Weights of a small transformer language model.
Architecture: rotary positions, no biases in attention or MLP.
Training: a variant of Muon for these matrices, 290M tokens, 9563 steps.
MLP neurons of a small language model. Each row is named by its layer, matrix (gate and up: input weights) and neuron, and shows model dimensions 160-319. Each number is 128 + 32 x the weight over its row's rms, rounded and kept within 0 to 255. Numbers have three digits each. A neuron's up and down rows have the sign that makes its largest values positive.
A block is one neuron, or neurons of one layer that tend to fire together. Before each block is what it responds to, as a language model described it from the Wikipedia text at the highest values.

Verb completion before object
L3.gate780:106145111104063179149101088159126107101161133158167101153145148073104155118139134076096133139154117117125174125090096160098185125035101170167109115089123104133063099167113168171129133128172088127111099173190076086152149150141134137160176151123115130134131193150107149144098154162113110127101155124106081079132158127138182137095178122169108147092113135139091128130142129146127147140161133147141133090103127122131101098141151064134129131160084130116109135182151100158109122177045085
L3.up780:148136121090140108137137091139167142134132095135109129132122101101105140169114092068131159147160105092143143108046113131180125159124047123158137161159132139116180092164173088161109090072171114140103109075210143099158131107108174110145114172102104106171135139095153171099124153202120060085131161194109156093133125121130141138081114148074128210059155066130081112142174138151135108121112125102094164111101040100153108099145166071140157193153123098130129143112155106112098119188135183

Transitive verb completion
L4.gate14:139113085146135151193139091117133156143157124083156134109138072092111122081114138138093135129176119074129100111114146095156149143102070141111115153112179142073135149155135160156091092096170114090160146105116120131105118108145132149148128050187189081162177151173106184132081154095144191124150129110149157128123172184100100202158126180157105142081157131146209115174101174181129144113079145120153147121136139133129141147137083053109164174074117125106134094162092129070153201163091072
L4.up14:111244135156141131167089111063159143080188157099086148103123102115105117223141085125167101137105114142122151168086143155061098137101168118160091131157148094136143152118128218144132125118118062123104114167123116123122165082132186103111157159142133096137118102115084125098057100085133180143139116174102153142131082135105071091180128098101158134086159136096121117177114187160156159136161076085112147161150140118135073156128131121094079132130081118089127186100106126045151142140096101
L4.gate215:194133118107159117203107124124104206146149080155148108126119130084148148136083061076130117123094111120135090185121116173208108185108137178085078105119162172174083068079153146109166142133148085110104128170195085087140117087114067193185135124221164138113158177166052154133125143089104121122170116098113127159157108178142076199134188094128111136140106088112143180115066118156177125111099185096161103112165117191094132113130127134128119159121205098137107075142094116091162182130171141
L4.up215:099094118114081170109175174086153095139162125112140066128131126043107076173100150082100145111119087132139115121163172132077120150158135120103123101136120136153175113128183110155140092132151104102143112201090153081124144141111138109162160171100078164142136069123184129120120136127199076153106127080182131095087134140102180116175117153147089100121145157123085122114138078136116153090159095197171147106074088125110143179117114134131111125174175104165101134155158133148021159171129093
L4.gate274:113127165078209125098128034082157148155143133110094125098124116120107162093069093126080130090094118103091108115105162115108146178101125150148088087155122176119168163167167153117120131101095124108093096114074142128106128113115139157172091126137129158143163144149118110095073092112134090119142117058106144082115138137094143157108127133090042126149112096142149131130090153154095105132110131139137127159157150149080162105117168133135115205153164154129066117155200126120137129151153123
L4.up274:107105130106157161184140150143109131119159192092135119126115106134115133159111190129117125132160126125155160144125131168132074166136067107123143099093173157167185114142043064129158123130110170154105173122122145171153162156131154178139083149150237145073077196092176113120118112162167117131120135111126135109121162147125122111132147214145109121138144107119103157116158121147161167103102167116194180157117087180088107102145075081176212093162152115154087108097133150094126083149127057
L4.gate290:058185128127119172132157144130169170111145115129113175105104104063098155097128168149131176162107135120180111201105132104132118174095156139084145119185129096097143179140170134195176144098133109084125052133135080079154112151117122120139101112151131147170105213141184147110085107116092125151108151100139092076087101123200117155119102097157178125123198131095074144066110157122149129102096118067174136189139131114094127193139082144172089162076147114125163083162124114121148164176148104
L4.up290:152133114130089080137140162140181097174130086153154134109062142139164117169113121134061103075134159124118119096141079142150132073176082125178120125147166233133115140129123109111131141158165123134129149098073161079117127171081128114090158081145127126138117166157174187177068123112091163158063137135111102129090179133117105134102108142124152091126086177114086131135151108103148151142122159132155189103067103185082123140177157155116178119145134101102127109165102112144128144166139132
L4.gate778:148099104148155096142153072170161166147103080170109023169141162174121152170104127091156163155107156093151130161084165155176073128153076136145072123130138112128136129108137107106183090071110178145152147150140167143157117130105146163117150143112109134195129084123144137123087120105123101127146133110177074014137114156153093120206100116114132115098165114103151109141153125135129124091112092142152128146162124117123133143123079181128066104115131113166132139147080119155133109127156128
L4.up778:115096111157067158145094124118163106078168054121144099108126146115076170116053082093115142106156120100157118111090161179154096078156155113146143123181215162121118131176084144109132146185137169140128070082065127128133114126085161148164138137126145147141120115086131170152159155127134140119155076151122078162153131158137178062130099134154162111123113137072078188098139061107133151192159122165104129109106089166124094078222110089133173118128128114133126166108070111114123141146180175
L4.gate788:139151138136121140201189129118097170145147186140154060135132132149125180125172111108104166112131125177108129126116097130110120084069146106166104190152142102115122110182150131149090131087102148098154103084132122121129145075126074134114152092150170117193167125098115164130133125104133102139165087126099148109138132117145138191144147111106174117135186157108156115136160117189135126132056139121132169156107167134114135116109053107078135169095171103156123123076118141122130121062124141
L4.up788:190067150175142066140100110186118150127152109144083116116081143087123126087157130128125150155116163071126117131122084089152061121144099093141153117144094129089091112114112078145155075006192145103116086076137129164119083113141159222113142027135165107148206154126141149144146105123068113186108188100129122132139126113153130151145116071131092126155104126134166204161130088087089180146160150089149153143064147129094117174181123151081135082155197124091089112086139161178098095081080152
L4.gate1111:128173153167107132089154175131138133124107149098110174117115079160109092069124153169093094101076136169100138121127122138151156101111185165121093124135092124108099104117163116123113107150123147085122136152142121104094191194095131157179085106144140142159134136119215139122113095105105111118167086173162127154109209134126104157082129083096158119105097116064089147096122098141143106094137148147121150180070110058134142217095151134130101151132144067166129154136164159096134117128101121
L4.up1111:144125114182131114065167103110157111121137135125103115057062117143148125115118118097083076110105209202100109114122088062070138146143180160116101086090149144097115085130180124148159097098132168124115092117133054143131095101114145108123124150153144130049115189102162125121110142112176139075092150131135182082132139172135130167155130127123151133144088111077148126121150141108131147121131156137108165151197067123134184123165121195147059146140168085163122168141086158183141131102138138
L4.gate1114:155108122118065120140136108176128145138125140133061154092095096107185110106087120115117098118148186115097115147109155157070121146114127138147129090110118152077158060177062138130166111093162095189174091104140163136098145136106138128143134123088113083141126174119096101076149112168107096111036107065090150124102143147186114121120178158119144138076130134022108138096151099178162158105111095127108119107127168191067136124128113185114124165218149136193139115127086106126095143167082071
L4.up1114:107154136091167108141143125131096225134120188151081146128089147103169124187135102144104120113088123173115060144071143118144075142116137143104122126094117115102072098135140149082132161093172100149149116120131097180144168113065170114107108114165134117147098154141045073083144148116102128107072142108125105159118137146132133127144137100109092152122089128096105190088115054123138166140162086076196106066078096153076177124120146174105168129122142119114157149114151155068109153189133109

Verb completion before object
L5.gate76:121145074108096158123142123130166122164116120119097120126088146140136154083138066172121151178118088163175130144140167145160102144055053124112157175127190081143212117122115145138123117138089124095065105104136092129120130189089123147127100134144151143194130165158136155121140122186158112092089075146117079096134100129104111181139136171171151180125150135179196104106068167134133160152141094125092110147211143147147151108116120133115055166115120147169106151131138125132107159120109106
L5.up76:104158123112149162129129189042104137129121098125185114143098152128130156151097131170145150133146083122124132099148146128126099137095157145096138105113185123157196145211142126100116158139120131121104125179114126152118120140109104111207142164137194181138132119142148102128110081193137118104093138090117124099083126128142131193138098179161125130088164092154188154102137139114116148119123148188139150074086149180161141092134086079161187163095136160144100087133167114078137107178180064
L5.gate334:101079106091120135104116125140092175130136093091150132124126073147158073088110139177123090110055123156095165087150166102163176141136078127098155173079101135148098143156147091154096142145171150079137075096143180170163111163193133122172145135129153170146132110167113112167096126153137164117096142112165134103116133114148122146122092148119095187139148122137137164130139143143117157121115099070075169170134096151132086192090076166086128100095148106128178100105101101083077065178132145
L5.up334:158129091086058082123117132102164075134155129158136143118107142120140141163142094188121176136115101183142138114155109077091102090177108162174071096122146132140079082095121163152109156106171124116117111136160057109168145128142119173122161121114138078037163168163143140161098113173120179168109060155164118104093185141113176175141219090137120112146120123131127073118176150136078162074109078143178167130161112133164097125063089104121110115172073153166108067170130139090104166141111108
L5.gate404:161107143135107086135149081051094122141103156100127140102165131114089192148079094161114136175138099131147068160111125138118080100143121138064074153151166182158146141149163143133142093156097127072166129105100095088147125139158081105154146126126143141199148169126152154137128114105144174064159098165103137123144069074152112165072149151111087126071165173139148134152132133179173194146098181114131152075131133190107158054122181083171148116091104166096144204134134117166166146131086059
L5.up404:154106098126063098153141118137127122115155156148167132139108084157182156153096096187135161145091157109126127144125096080169139149136120060102110154107156111165115156109090143184140065117142146096112173127132096101122114114209106085106139171120173172083109106173109090132150117139141117118112179091159100132108136117119111136096110123087127123119100089151095152105172124159104144095100122152142089120082123103140165124153093142157120119115127095147169223104177166195117131140090115
L5.gate448:142089172072166106171147140140116138124171094139132172171113159070147167178118154111089114125132083129130122187113093148090167112188085128121120146132134135177100125123121119163109114165153056086148131081139140156075178121149134128136083120128154071092167131167147202140126087139133172097133102143110168123120109159147128130073125155136108139107079163177088117065179077200182129093115055166132113163087164123097122152081159114098128161117143154061121115118147106062105124115034062
L5.up448:126109108146090111064118090109098071140120159170168108076139092125119160150158193131140089127155166117137099115114169172152138112123118139134088126122172166134122098138114126094091145158074096109176109062135122125112134090178095146101106153166148150138090108144160080067137139146131157132135116091081221065087134106141090182151072123154117124126146171178194150140178107082101105112143131070128111158142122156139141127156113099102102135040096114138127154138149146045133197137072134
L5.gate814:130079067116127131094100134092135165109152087117176160098153108082161118188163157146070141100173176094139116141124129117111102081133129175171167188143131121148127145135103079103125148087092102182145171102123162171128117110108119166164160209125154164111098172128097112086130144114069144099103094120106145113101159167091107161155148100180149040152090098142143106177109112087165078062139109047116103114133106144144146154102140109167068136129090151090138113133146114084113125167133151
L5.up814:126086130168134097126105119099189132103155068126159191097118117117167162157099137141099101154168112179116108114176167066163108137098130191164130174146087113181094105117153116114146168086097119158137089126118144112133090204135132129188122193127128129062057146073174159130114108129135152108121084150185120101141177148116130139078088143134108099143112143175165113185165094134100115156159093111154117092126134161100170148133076153112060163103089139137178119118102097117095066118138134
L5.gate882:160079158099063187095145046127164111172108120186123184182099131152143152119125095170097141184130106140108107110118175123116145127040149094125166160099121102144128079131169127147115140109088166134128164095133081098191118123148096075139129078155085105170127111141176158109103116137140151107052118108145098109126139129133108121129072092121157165066150189075126119112090094147084165125096083102165118115185124195173087121124120130154131061120149137102126148126189143090095168195144155
L5.up882:118127113089102166078126150116134144151026102164143095163113108105158135140140101124041140170168184123147125090120162142101108101159085121138164089147158159149102136120102138168122113099110160115161121158114123066124142157131155149180156135147097146094118104148126160115146157176150169090157115153099112073138159142136048177164100119120104086099122122095111112166114135109108069130112112177165143146176119175121159144141077123212171137107189112110101103117151158128140137157133093
L5.gate1091:121145084122137143153141185197123122122125136158120170138123194090151120139104098073109188101127135113143106103154134092182127020145153092096113096107093106085079072112124143106163096152178139129104105181106099125153128146124128145136096066131143126092137140118130155124138114136130078158137137153123103183125097128130039137137124158076120130116103097100125147146123166094192187169153126162078205125158184144163080127122136122120150119087109097025087080060081166102139194157141212
L5.up1091:115099139151101090171117142188143121132175106131144149075088110130134134140136158122092173164166070107165106132154115138130137142127085167082153080149191151128155092143125127135130087166186178156124116139158103110063114155175116117135105078106154092062132064121100099149066134133085202089221165147114123087117085091127150178104181108146125111113169147158106129115130181146098170175105096175155125098159108102151155186132069130147132110126054093109062120122169045151117098133123183
L5.gate1147:151151126132135101137163096108158187178155120150145100094150180146081132137105106143176148110139105139143060118050162110132081094157127138140127129108146141119130131141134172119154117106167114121065113071164148071121095075132090143129125122127115139148075130116132174142070128113082151135080155105103118113136144055138160139153112135113124114151121075191095181116158115122108119105149150114200180173091087112123080176153125100068179087141111077107149120147082082127162139119170078
L5.up1147:116129167199090122118142115072129054127170101134096126151196158145137160133148105113138142140081072117087131132069148103172113118157098142075085168158154088133150130185132161126144141116114112149102091110044127125149113181110126209147171096160121118178102157133166151148125083136091138113112166125112132125179146111104183148109075144175106096119149120073159096157109115211111109108101120132122171121093125127187097118113080158165125140101174096129150102124081143204150175157161108

Pre-verb infinitive and adverb slots
L3.gate645:180152197150155079138109156116107117105142068157138152189076171187137164111112130153110135141118153101145150154112133129108090111085153157104116112134059102081128138148112181138143138108143195191159096135146180087148170165070076096094098083109148099205081124108171107147153095122129140130112093155114136133070150085100152126185132127098116153109066154122064135111132124141113189105108125168126090147064196033095146056086175058089129113118121150104126167144128179158138121085088100
L3.up645:165167098189081105091085141144166117121138181144149191163090147131152170172120122188187102158117127140133133110153096122134111130099157130146136120175148105115076058091132172143111117095139135183143066172175150103127121115121095160119115132139100136157122128124134140096156165151110142099062123119157065144075117146178108129153177142070058159086177197170136144143166099112114171094115147090118092135082127195112119133142146153110078100167172157138160140059161156163124177104120120

Infinitive marker "to"
L5.gate15:161162137073159165140132146146148076125119180179168077158159101126153159058108103126127107186073153106124133140110116133143126155111106142113134150104039139161127123169095124088100069119138077098142144135120169110206088048118136132127159144189157100136106131149159164167134088163098107143162096079126120167100134209114108063108208111093094161125111106127095105120139104142139112106091148164129104173121126152103149160145127118141109167126172109090105130077153131158139124110108110
L5.up15:178153161135137105119119105137133069143115144139201109134109167146110136128130099053125131147144163130065112088097058143099105168140186102111148131155108149131113137130091118165124128162115126142165140158134096101135212089134131125119168111125075146140071137091064142099166143132144127086120088099094161112100089104147101123118190118145087145114233100118128115167093177084125150178102100095082152106103082129113104105070119221088092112114109141126069096124177177166207136155124092
L5.gate210:114132163124130134116112118125111110153175139146093133124116142113136126154051203102082087148155127108078076172116138151145139156137174076150103132166107141160103211118186107100158178099125216113203158183139144128152130126106145142132115084141090146138113126162089117138130149095043171120035136076163100164106116182170116085149104114074136102151097173168147123164156094142129100159146137136143166077095128132081129156117126166077135106164096055130085097152100097124124127124056034
L5.up210:109115131095133212133135143153151146120168107186139089182142096145117171100123117097136073108114116159093124101156135143117145155130139130142132115117122160137139186152202071169153175144081131102129107112124088163138105168082124126128202124093146139093143144118151191184146094133147135143061170157139141069082116142123164172080115162181186095054072162124102131131086103176140117114135072187124092091076164122133235172173123090141078096159114046119089123118150041161108133100109137
L5.gate257:150083105100134152125120100124076112132146117112106124136105086135070136073099115131112110131091147130137149120080099130159136091160172094124115119076177169182140155172108157131122177100168134082106165173134140094164165147174166090126140179126127167193168124100139078082164107132022091133209082089171163098078092130151074130143128104120080139091132103042110158100138070159157138099148178096171112107075138158129116133111159123131102074127148107123149152107169140103151140112098092
L5.up257:135117064117196115152168126167129121089180095129119139149134194158081205116144111188116119111096123174111062111198138164115098044148168114182092131101166131087139188147123144145131100120142109147123053099149172119084077142106148100147170069149101200132125105095135093124156095114094138111138156094123175168080125116139096057114129136128139119056140128127131112163110104104126141120140090127137130068077111155115145150178130152127116046133206143110188046147113096140138149169082091
L5.gate368:144163092159119159145126154167156127119133122097198093139157085120103151130110103142182088129148134110118100152131098124095077082133145149139137159052100099088146164079143149063172134123122072133185067108117157090096169175136175163112134137142155126122079129149160104146132131144161141159124103136080083148125146138145084112079100193076103116135091141133117145123075084135087125142154116105103117131059120131138172146163137190142178157126122110187123141073117069133133107111064075
L5.up368:136141122107095148159159122147131149158150179169147102123145122063108142103147139118056093122139149156077105150134130085182061077104099120094145073117121136145112179137120167123130134154157123056159088142183112141099170079170096122071179098154147144135143124156054151112155108097158110120152177153122207133115149146127117127181087129150178075113119131155100107106123135116154112122111149169121131125082103124130073125140174100065135168104158130111122150090179066155174169110128107
L5.gate509:103182128137147124170194165154099178061099113150143108082121119150137148175070095140125117144098120088136078058140126085141122135167148158106182120167120107171122118039187145123110113088113080069158140122122152173120119144143126125118092094107149148091111088099156136130084119139107152177004158054123111134177134088145166102113141074151146153161052165164095169119110122101120108119131172160124103068130092186137131174099113084133108098091185145120091136071126133117160089135073184
L5.up509:092084086148120145140118082176174132095126080147159112140117101111127202114099147103182086135166135155119105095168145089126156142149098084115107098163150106129127150143106141131156113168090066174125100064125112091107105127183133134134060136113144097147141124136142115095063105141224150125128154133092109137171085117153126118175121096140131148158178145111105135158120129150147081146105137157166100071190105151089196167120110123141118166087113122117123072135152155128119096132131159
L5.gate577:109145159088165096176089159167150184108112099133102114170115128057111143131106107092152104117081100082097102125118042098153148148109136171130143110096120144155153090121145155119109174173152164157155147166147120115173140157150141085161069140175090134057175132172180162094135065122091117038144072165112115107049129142100099168167117158126078128117136124089121136112094138115125107148208137148127144127139125115203143147132152102154128109131157180194084163122087121131103116073147122
L5.up577:105168111097124147118151094132113119079070107110149121142160077071125097154120111151076066109143096141074157079062102133178100099213150107072198154093149191155153124110108091168129120154115130139108142135145158116122173126104102156164120126109110157163071126158085094079091149138176122123120104152143127091123127171098142109131139120151158168104200128126129116115111149101172172155120102105139154125097084153088098132129133100118084156102150106154146120092187148074119092135153153
L5.gate689:151160133101160137112167133155137141108200131105177148195114140126114131136092177146199090072120140143133152106079122109112160126127121127143174160133100155123130116076133143148122110138143059151113119067116112191088186079135143196166088111103147105158106128097173169161116095166146092112076163147122103114126139113084136112102118133138138074100122142067169103162154098172212153116183163157107206101162126119150146115119109119126127119106061156171125167138199097096138090108136098
L5.up689:125139119131143124080106127097212086187071122158142117165159190074156138142129173155116115132126122162102148115101115127110120115119144101078136121128128181132147164072157140093105092130144152123091135118186178119046118128197087176202080144056119127133079168125124150115128098154140150102108170150150099116147154151143120104133096145181135127148170124144205088146132143107219137119163187114149100149112142190049167128096149135094137133166104080152146102095151097136122136120157161
L5.gate844:151112124160115140127151090113131124183141152139132144137147139135109138101142113140146140088075129216116112099140121161163031202074145106064110125179115212187156134113208165123186127109179132067125165091088103096144183127146084129127108117145088121134157064156102096117129045165116168130124104110112096196069100155093110156124140117201125149116109098085146111078129097148128106115099143135145169096120112182148122180102123078142118202103077119081127107175074133159128156193085082
L5.up844:114197072142126178103166179103090091104120141136117102122118143053132157144159141127144145127109175158101111125143183159124111178103121125109117131159142161185178140146155098141153136146132120086161167120110141147170135193099159110114079151093141157140174067110152102086125142135135172157093110079153183144108102172103083126137170129128086187137090151115094047106135076148116134173131133169156184088078053180150111160132166108109143138108143138103080144130111146058151148156144143

Infinitive "to" after verbs
L4.gate101:165111130115136120137126107141170157151081137141144195096120151115120136088113137128131094118163134171104133108151119106107134160100161103161130119116158181183118115135144146125144131132145074128107112153117111151166179106079101094139164098121096108109155073095116067144117146132155197149099151161098065101120114128119183147092127095081089162150157171156172157182178104153119164208141105137075115125147120118165106099109122069101153145140187137092102129104115101151143123126080183
L4.up101:094106143127132128164220076146092115118109167131160115136059128093172187022121146105120123146133148142151148119095133122122145144091122129158104134120122136124154125095156163169125103116217105195158117146100173062150080120170185110101148196135134093090140140179141141121080093181141156149095125165121078130146158138111124210171078085176123203113134141166119169097092112165120121165150156153108092106156117045168132137126111115116163185083158125110126138176122121152199108105201111
L4.gate605:153106106171136103155085050128147210114068145132113109172124188146166155186109103102149076093187156099080161152128070160127073074125113192148139140112130141099102148159149143133150124111138082161146183126118171132107138160132147156095172140183173095140141104130197131118110104143152146125106151135145080178093116096081147164121196162142216166178151085111148101147110158191105103129146110091127165108165155150145092120069133109107088105120113160130107096139161087105174178129131100
L4.up605:103172062141143194141162089125116107059081157110088163105221058168130150132176112140152109118172161140176148089148104170122131148133137118098128169122099095151199135130098121150154112158121135117108115141073159160122141160124113110156132133138109049180129134078102101073100084176171119137141117079120165113088159139091093166122103109135111153097167127133167119128099214122162125116166132119084133139167127165138149091126130097151112046154097082127040187126129181184130167173116092
L4.gate733:144127132121143121133089104144135071123135157133094112155187118084112174109141145126177175070140124144169105130106083186124172157121162118100172142155132158167188141086142076167143079151076163100122173139135130145143202111173171150164156136156088177187140100106106126099127095162118109133099139109161110121134145106142145139084120157116147117122127140097151057212175120116132198182149154177141115096101159091060136202166115096186039155178109086178179104162135188167122140107144144
L4.up733:181137104215068095152157097096129162124135213113164162124112133135120118178071124150109131118070129147162143189120139083154116135155150086140152114122135138158132098093070118092141137157098131155149161065108108172115168086173065105172131088152166143181102181148102174151066101121165139173170126093121100124121096098120156126137176171109115147078170119126115114151092131136137155153100147124091169167074132123112103126113142122103158167106181140170136163149149106067098098088126105
L4.gate968:083152123141152166085114155180097127136159136153121155114156110101145125072119148159163111132121116127216178164135140173143117147115148128112134114130131165080109112179086106141105131103175169091123088131105098115211148114108086081184116169134143220151109112057145095138152117160171149115126094102124126150140198086142133154134126080104114095152088125123232184132125138117140162098056160146129147054112078143105064123126084090103074077180163151126081191129124132094117124122101159
L4.up968:096137094160124104076116074119101084213138175116107184156146090106132127062100131156081144101095122107105118183118099202094140204105107173149136111178141164112122139155108137077076111057189169097144154161102118093093106061119134118184136178168180158107119152135087121081178172172140175091192101107159133149086137132177166172171099128158157132115149165074097110125168159165142142125138138118145154105153093102093094145111078105155184170148069124135151113174104156088087165099105101
L4.gate1045:159145101134185147121087071112169166130092149119099082156101100116082195114081151122131053093123075149126122121159147103050139108135161061109180160189154112126152140128087167124117109143141167131126127152166138220141110137159105149120125111075096103150141167113089109108090155126209111169134138173097155150123068133122157135119117096106064212080111160144114103059137149110168125130047158070168125153112101119104105086120105090083081109136094172086100120110122112100107122144154140
L4.up1045:082076073171136135084097099129150122157152137101166140095080151122086149165104120102095103127132036123145146114114108093092069107145121056154098136135141165117130157197129122121098130141119071102142126164108091088136105152146126073148100133129082162109127133127134100106093164122177109071151192110076175087143117114114132172204091137159061077112136134142169095161122160194129123151116136089130116118163167165142125176125100129100157176133108123103136157139170084139116137097078114
L4.gate1065:137169113131147130146172151106126105104166107157146174129165079037165169102108084146122174137083094135145150084138077146125138151051194113169095138181082120139114135117131156125126110119125199188153098129112135107137099120131137141066152078162112161179113122140131165168162086147104109084096104145126098148089049184166145170134157057145138147165123122139138121119042120198098147112062163127099124124124168094103134100107185116069100114176110142096155122178128117129103145117103154
L4.up1065:153102096159140203113183137132150148114081161142147130140079072090088140151116118140085068132097103179088174140085111170100147176126163152167142126141106106170124105126222192111126107130079148103194089110140148071153150174137165182149123087127092137186108096110136129110105118124178153118117049101094136077126102123125127143090067082172139083102193107158103138159121130139102145106118223199166106095106158100134191129127155079123085201134137175108121113117157143126142132095094135
L4.gate1068:109113129158193205087150168125063182149131110103098108169053154060079142086177141145081111111099093207142105115109081158129083156089110128168141162099073169152156147153138184140110154123109118134162095158132101144161146134199136123166117135119140102188138124177159109092108144171122143121151119115121131121137091143124130116093089133126075114168136124076127096092129084154107104135084181126140072103126154116158120129075177103054128152098116078081143145120105167105138169102094113
L4.up1068:089090107143123190151122142129086175138152160133184100146085121131136115069157151162118135097101094168144110148081074112049134165093118063162168195084150142155142161062147177155076230161096111141146145138099201184127137129147116124055144142102128117156129121173135158092085104129093122146179122153110166154118112113115122178132158084110118133174146125151099106111085139197097136149127143142110162107106150109134106123132197113148073152041130105102117173155134167149190048144137143
L4.gate1176:098160148172154121092155128156145123086111133166133151090150100163178137113133131146155109100112140106047134099168102080112129128153113128133140108169044122166104093066128105179084084169117111059192063183151156127130189112134122184142054109119147182183124134129140084133109175107143172132093143090104152101120169138117106093119173145148130155149083154155109122147189142139141157097133155152132119150088088140098171189060139138119187105141118113091160134173122097070154133090150116
L4.up1176:068160128065096128130140113137169135126163071139165129099067116105058139116159136107087089137125102136089120105133145060069114144087141188121131171106096142125167158152144152125126126106114093182124123178091101129102171059141165156074167145126134116117111116184144139124093145084114123105112090144180139123096112115116136126169104206115137147171163158124089092122153129183129133159134161136102119164104147088130148170113071126146130116123135108111045060162089081104086075180131114